MLP neurons of a small language model. Each row is named by its layer, matrix (up: input weights; down: output weights) and neuron, and shows model dimensions 224-319. Each number is 500 + 25 x the weight over its row's rms, rounded and kept within 0 to 999. Numbers have three digits each.
After each neuron's rows, "fires before" lists the tokens most often just after its 100 highest values on Wikipedia text that the model never trained on; "fires on" lists the tokens most often at its 100 highest values on Wikipedia text that the model never trained on.

L7.up892:494530485525523452483557527454493507506538474486519540476528519470542442521518505489430474463496489477516506460542494501521538472532533499513495510493545504509521491535511486500499514514518495525528501512482504487503472536466499512498528479480488516540527495514497483493498517505460530497
L7.down892:533481516472509492473501438462534520490497497494422520504572517494485533515528475489526487467503515559478444476500525498496440527490515462512494524468480516497477525489482501496534486507533486510499527531544495535512523498471446481551479538505505517482462473440515492502477493516570481517
fires before: "\n", "\n\n", " present"
fires on: " ==", "===", "==", " ==="

L3.up808:491496484454502534497476503451483500531482524483519480473507476548534489469489476499498523505512473535508513529452527476462488475510500462489546520528517510556586475469486493471487483485485515490489491478456504464498477512510523544491492494511500514440527503493498505480526471538532521528
L3.down808:477497476558515506438520481485528477505494472544526525528513470515518500504493480494549514510531457460511506490516513511491497515498498532488531507478472460500505512506502508502477498555501488535470530473524472511477505479560522476514469513562474463484479514493505484470523513510494476453
fires before: "1", "2"
fires on: ", ", " ", " spent"

L3.up1919:479458494501487497509470491463461503479455527466444514495502497506456480467524477519544472492527462471501508545500532455499490531517526509520451468493530523495525470485517497496486506486498504506512546471500555472487512486508494493489481492505533493495514449518529534487506492486520469550
L3.down1919:463495536534559494538498467485496486468479471457485530499510537500522506451522492487516479511518497492466502514539538458484507468476485516469499510484490490516521561493531508522506493501504517483512554535518473540530502481491547465524484489501496527508549477528473523528492484563491478528
fires before: ", ", "2", "1"
fires on: ", ", "28", " ", "11", "4", "23"

L3.up1715:505473539520519497497485507506482519510549527514497494487481471509514447481493466483497532481477475500593526527489513475507497482448535489510548483462481533486502506522489484497515510527481509456546500496503497518454472562509459515506510521577549493500495535501511495483528524502520504507
L3.down1715:532499512528493488528523507539434509494496507498540580459468434511484490522491478488500521493467478500518552480477486501464500541495483521491519518502513486541466570487525556521470468528498504473470494491524462523481517486516530492533531462520490523469489505504494470491462543517523495481
fires before: "2", "1"
fires on: ", ", "2", " January ", " March ", " February ", " July "

L7.up1881:481483495513580512463543468491545486534529505480482553494539501520455456455510482510468511504481503486546472500498486500464502540525490500461476517486528502488531513490528489469479457514466502503486476511502488500503523562456481491495483523479514532528518535452508513467474541560499522493
L7.down1881:490482534542482496465458507434470538485505483519482539490535508483506514501541476491476501476516510505497538526538504492538478507534545491511509503512495472506485478531514498470527524540526478493528508503515532512498535501501517519484544482525497482468487520479509534527544521491493552507
fires before: "\n", "\n\n"
fires on: "===", " ===", "==", " to "

L7.up412:482487502535488507508515531472469509515472505502521494489452524520532484528519526498498515479479469496504509485469528529529476500466489520549499479505483507522473493477529518516498520528468533474470527475507506531515459433497511515493482495483490470490501490518520540438487499518508530484
L7.down412:534515496484473496489486456485520485484489509453486468538511476472492468461514501496505458491476528508473524500525529463473583473516520479456497501521509533524523488499536528514515484476515502492504528504531500515501494554500504523476463441529489511492516580502490497541475532478527506492
fires before: "| ", ".", "|  | ", "|", "|---|---|---|---|---|---|", " |"
fires on: "\n", "\n\n"

L5.up361:501515520509473531517540513495512477484493498490519500451503474530521474445474505484493524500500456458482503497531473508500488512540523475532489560480531456491451506524488501477454457512493519513500517509518501514485494481512495479470486484504520470513502532486532509495491515533526478510
L5.down361:490489515510507498507535520500514490482517475500475534522454511462571459524483530485467479479496496475509504527509514532546548495506577511483504521483490503523477457484490488506528487532510557507479516508512506488500521500544481494516550525517488510501473507464538468484505512454490516475
fires before: "\n", "\n\n", "1"
fires on: "===", " ==", "==", "1", " ===", "–"

L7.up1098:503513478516514495473467485527502491519480496517540513525485484507529488471508493453506517540529479510529501456465490513497514544543453521514473501577482464535463486502529482509497518495517543509479506537498514452512470519491502505525486461488486519514502466468508502482489551461499505463
L7.down1098:495520490434504509478521512484553484524506493516467457488538509482501482498518520508515498508519489510477482501524526534509514488471460512543550517484494505515499530480514546480473486486481511490474500530543522489483493503540515472485487480480509503455502532544493511509468478495531548496
fires before: "| ", "\n", "|---|---|---|---|---|---|"
fires on: "\n", " |"

L7.up1194:475546522463472503444533490532480498458491506440485497535460492518497428487461507555509494523545505531510502464533489485498505519497535477507532528522543508489483505490510501520501505502529485499483505509482464497489519474451483489464444486510534458525476534476496545459532512498538545552
L7.down1194:487428512494491505504533501466547519474539493514443515536535500505478399492499479510498462501525553535483479483537502450504489490471500529502504534490541545516511508494498497490480475497469493518476498478475468539509557552441533500488472510517479513477537524430494531505518527507520470473
fires before: "\n", "\n\n"
fires on: "===", "==", " ===", "\n\n", " =="

L3.up398:484499535491511511501525491503506531488462479516504519557548516519466529480469491529484478489545479491486498479487487513533510486477487464479503478478530511490461494482505509513568516501485476506458480476511522511479531518536513531453515494474510457545494514511509556524543534465459492479
L3.down398:483519521503487497494498480537540497485481478520516510496466498454516511527502480517504476464486509501542517511481566488507485466569524548488482477503535496557517484512505485502515512504477501491476482507497447461557479537503524465520551482486472488514509502522459517521497519493574498451
fires before: "1", "2", "5"
fires on: ", ", " (", "°N ", ","

L3.up1753:512488501524487502463514489483519471515532488498493490522522456484539492455513417506509492487472463486523505529481472504449510508519504501480500520485548514515495496512515481511490463478470476525488509520477504545492484506505491484526496523496493504493499481493520490511482504530527511513
L3.down1753:521513560468488511491497485515440522495481503530505533492530495483470485508497478533526505456483515504514540519523527498495499514467527513493500541439482498507497495482495510476526526502522499487468547488462505547475520547518519445499474481506436492550435482515521507480512486521524484482
fires before: "2", "1"
fires on: ", ", "th"

L3.up1519:507541484565506479504547525466512466508451484527517478482489445499489457457453479507511498542467516509493472531548515507493470545455521467483490546500484496530517532516537457510509535495451491554514524510497452470495507487495481508476511481509517492456516546474535517497515528468498477524
L3.down1519:510518502545525504488546499498460488483456488464481518469530523475507521512514472493489521527495459499487485494479509454560528483551505503474506551485556474530534496474484470498488507512481472520512502504522494496483522494486497448508496511482509471534519545464522518529488528482504508539
fires before: "\n", "\n\n"
fires on: "===", "==", " ===", "===="

L3.up88:538543511497457508496551541487481507421468504490494520525516457494445478513491502518523533535474556495513490513497472471479452514526474469483509477540506525530484484501509474486494499457498452542484490492489526489508484511482503481529496503485531484501508501517423490516494509492473496503
L3.down88:510457482496492497497520450496488522491470505479495510498543529500520500484509493513499518534500489458473507493518470465492484502509502497486481471458474501468524499459489524481512442469514479519487503507508511515535532502489471568500527517539471506499540503464512521511511513445507497507
fires before: "\n", "\n\n", " together"
fires on: "===", " ===", "==", " living", "s==", " =="

L5.up1684:532485532453557496486503515511527493514455499524533502482517530490479510473502520482506480479473443521528523482449517454477478473488503495526506540495497474491512516495478522496472534472473561507515533490498495529479520471507463506490522513537467499489470494510539501459464503512495503507
L5.down1684:467523552462520478552516479472471497501503492473482560497456494525508483478488477496473533516464440467511509483531518485511474521492499477494506492533486490488488500476548506477435516489508500508504521492473507497474473486515507493523505501519511515449498558457523507537517483524517498550
fires before: "2", "1", "0"
fires on: ", ", " | ", " |", " of ", "–"

L3.up1030:469473534525538522514547536533510479502478504469517509451496497462486520497503507505509528512499536479479483500524474488494511516511528486474524511445507530514478517492459499465474517500504537502508434519501541564529509498528485533531467517494493522466485449534530534500495472525588477545
L3.down1030:532494474511514477500491499486512509537495502530504509493461530490490524505479496524509507511510537527515503467528525482531505445496483493499516448493496494502451493493535533488523484500491490513533495481525495509467504479540481488512477502488477486486517508529499482493483521502514492481
fires before: "\n", " | Apps | Goals"
fires on: " | Apps | Goals", "|---|---|---|---|", "|---|---|---|---|---|---|", ": →", ")", "|---|---|"

L5.up767:489525494529527511525486516481514499448490485475536486517491487535533502519505498487512515481521517514512520540457551473508513550486552522532498483511464500473467519488508514502457518468504513521497493481458490538536507484532468467527486519498512506468498469483533495485492475513481465519
L5.down767:506532503524528471474539483509489520533527522508472466525462477478478458514501493501505505488487502493526528506521517532534496492519512490505493562522453486488513489543467495521504519530462493482529515505488500525530506539488511525483488474511502511512455491529522512502524501472503489519
fires before: "0", "1", "2", " |"
fires on: " | ", "3"

L5.up1463:505512511492496495438513534475553537490469469525490470501518508477504518496468501499534477503517533474473516481508483509502469486464527560480500480506457494511474484529481512566490508500522467493525459489492507487494510497513522471561483535510446484484478497520507515491503507521481445508
L5.down1463:506539490496478492493522519463506505507478508494484469498467479479488528470512502503484515496489469509480525521516455484465476519501535515546533536523500504513457564513500517541472484460498501482479502483502504493506513497512534497521518510520525517472523449515463514489474515478493496505
fires before: "0", "1", "2", "4", "3", " from"
fires on: " | ", " (loan"

L7.up1600:493484471523506494533545523520461530532469461492473568534477456511469556520484484491484501497517492519498494451517498503517512504492473502506519496500571546521472527451461495526509525502454534468507455492516490520493492526520522517511493520503500517486504508514520521492474514534523511505
L7.down1600:523545477510495485504503472471510522480483481480485518483519509485465496474517498511546480489507450492502512480485537531525517498529543515493480495532510513546502501491540469484538482475493471527485505466510546504533502503499559535480503471475503502491480550496502491524512527505504504513
fires before: "1", "2", "020", "000"
fires on: "2", ",", "1", ", ", " January "

L7.up1133:487500466475538502477509479489501513535486478533502534537488494458513474519451443499495468496472511559508512517517512501477521442517502517474457473487528520521492495496518440517481512481503493485516496487467510471516458501475528473482499552476482480477483482457545521514485546517521503529
L7.down1133:503468509491486516530526487490458502505487520508563476480532481445521489522513510479480475532509479521480510480490547505488515511558512487542513510488564496532484448471473542495477486546539466501513502551540519504484529542462488475490515467504461481446460513498492500487481518507522498533
fires before: "\n", "\n\n"
fires on: "===", "==", " ==", " ==="

L5.up314:508481491526530498508485542443498499535476484498524489495500487492510511551529482460526532512497478505514509487456457477514471477469480449510478515581513529458465552504473515477482522509440493532517512499493498488534458543543539477514497541522460517502454523489522512500506531527484488498
L5.down314:504460486488505486544519518481502503481512504519497535501488509515449514516526494475531481470509467488483534495469481500483506473543487518493518510514515537461487512472540464448517544508511485527509531507549492459502487517439523456469521509514459491486482515508492483526510487488439516502
fires before: "2", "1", "ts"
fires on: ", ", "ol", " November ", " Vol", " October "

L3.up1595:528510493526538498489546543502476483472487476515511505506515436471476455450485523442486528546495488491504484529480481504526471491480536523488538492468476470496555527488551529522473496522455494512510487467524497511500517528475491516489513502505516504505535538467480544496471538509515499494
L3.down1595:509506513481531471535539466523489484464540510524516507498492521494512507546518480489476485458503555530516520524552535528472553508505519512497473521507516499475485515543505502513493495543483526493440550505493467543508509530473482495501498512490453493525503521468496505531521498543478524513
fires before: "\n", "\n\n", " |"
fires on: "==", " Attendance", " ==", "===", " | Score"

L3.up10:509481545511482572525503502552504484546444524528515504503494504520532524556521496492518474480543508480506501478490458493506487479471492517479512473452520504456477461461502479469485526468491559473447491539468477492497507494518521490547493563439495549523461531498545554463499528494456480492
L3.down10:471434518505505531518529465508500526513538501502524505489520456494478536522522515493495491486525498470479499496497498441502495512527496513475494462464559511508516503505471513504519583510453548491526508501466507487496492505501497498505533524461524503497500489500498538507483539522461482503
fires before: "\n", " Fer", " Al", " A", " D.", " Q"
fires on: " ", "|---|---|---|---|---|---|", "|---|---|---|---|", "|---|---|"

L5.up1697:513463543543520490502504514479500540523529478473507518509497481494494489490487540507507547495491472480516495520540453515542506448503493516542512478529569488538470421491468485506482474513517529539500500484478544528463521475547471475525513493526480509466493492499496531510542482491518522540
L5.down1697:497486540543514491519530549521475494518545529488515511477525498480507518505499480471497505440523544529524472538494465523461530488501463528489506492559502471490462458497517491523511529513479522510547503547488480499474516498480462514515466522497506503475462466496513489497493484518513503507
fires before: "\n", "\n\n"
fires on: " |", "|---|---|---|---|", "|---|---|---|---|---|---|", " ind", "|---|", "|---|---|---|---|---|---|---|---|---|"